Weights of a small GPT-style language model, trained from scratch on English Wikipedia: 25.8M parameters.
MLP neurons of a small language model. Each row is named by its layer, matrix (down: output weights) and neuron, and shows model dimensions 272-335. Each number is 128 + 24 x the weight over its row's rms, rounded and kept within 0 to 255. A neuron's up and down rows have the sign that makes its largest values positive.
After each neuron's rows, "fires before" lists the tokens most often just after its 100 highest values on Wikipedia text that the model never trained on. A number after a token or word is its count.

L10.down797 [ 98 105 106 134 132 145 117 103 113 209 117 122 115 139 163 141  91 114 164 108 138 130 156 109 173 121  90  82 135 116 138 125 116 136 132 139 149 118 132  93 109  93  87 113 128 134 137 124 110 136 181 143 145 142 129 122 149 144 108 145 160 155 101 115]
fires before: " |" 49, "2" 7, "4" 5, "7" 5, "8" 4, "9" 4

L10.down353 [137 136 145 135 153 180 138 128 118 128 126 177 161 139 112 148  96  96 130 105 133 141 120 131  91  98 143 127 132 124 146 106 100 158 182 136 131 160 102 142 129  99 135 117  73 175 134 147 116 139 129 177 163 118 163 147 139 111  83 107 140 138 148 131]
fires before: ")" 36, ")," 14, ")." 5, "6)" 5

L6.down657 [144 132  94 161 133 124 105 125  84 133 116 122 158 112 182 149 118 127 125 119 111 149  72 149 130 113 140 158 119 140 136 108 122 137 138 170 131  96 109 122 175  72  81 135 133 174 135 148 114 127 122 152 104 122 155 112  99 120 124 104  56 118 162  94]
fires before: " |" 38, "." 7, "ire" 6, "oint" 5

L6.down738 [136 104 166 116 113 138 158 167 137 141 151  97 131 104 102  97 139 110 108 112 122 111 127 116 160 123 134 167 123 170 134 143 115 122 143 156 164 152 157 107 118 117 167 117 124 138 152 126  63 139 130 142  84 149 136  93 103 109 100 142 126  96 122 116]
fires before: " |" 53, "–" 5, ".1" 4

L10.down206 [111 102 117 131 105 166 138 167 141 140 109 122 137 111  92 117 117 142 157 160 146 123 167 124  90 125  90 109 114  90 142 152 165 110 127 114 145 136 118 127 106 121 158 102 112  93 134 117 105 133 161 108 119 124 177 149 128 123 174 134 156 147 136 143]
fires before: " |" 53, "un" 4

L8.down151 [127 154 146  64 143 145 146 143 127 151 128 126 100 143 122 128 132 134 146 155 129 112 153 162 106 185  96 136  89 142 133 154 121 116 129 171 139 177 125 107 143  72 120 101 126 117 118 123 134 142 152 120 127 121 137 118 126 121 114 119 117 103  78  79]
fires before: " |" 35, "L" 8, "–1" 5, " 1" 4

L7.down255 [100 152 168  95 146 118 138 146 130 149 137 131 104 133 137 143 158 112 102 136 126 115 129 153  90  92 129 107 163 144 142 115 143 123 145 166 106 132  84 109 111 130 119 142 133  75 109  98 125 100 149 116  90 139 108 150 113 135 119 134 152 136 114 139]
fires before: "\n" 21, " " 15, " —" 8, " 0" 5, " 15" 4

L10.down1015 [117 135 129 194 164 124 155 151  84 160 116 157  87  96 118 130 153 149 122  76 150 154 154 163 147 107 126 100 121 129 124 148 141 107 119 107  58 162  64 164 136 112  95 151  92 123 107 126 138 151 119 112 165 137 110 131 184 119 158 161  73 139  97 131]
fires before: "\n" 37, " −" 13, "," 5, " it" 4

L8.down143 [116 124 139 144 136 151 132 156 130 125 127 148 104 102 170 124 152 106 145 136 139 136 111 112 147  94 141 112 133 102 139 167  99 165 141 105 131 115 114 139 155 124  94 140 144 188 163 146 100 160 132 104 134 168 105 138 136  94 140 103 132 114 129 140]
fires before: "\n" 27, "The" 13, "In" 9, "B" 6, "T" 5, "M" 4

L4.down1010 [158 138 140 139  91 122 106 123 141 111 114  83 112 159 117 188 181 188 144 138 130 121 148 125 175 118 139 163 117 143 144  91  97 118 125 142 127 126 125 138 126 145 119 112 125 128 162 104 112 128  87 102 164 142 113 122 112 132 131 135 223 117  92 133]
fires before: "\n" 36, "d" 11, ":" 5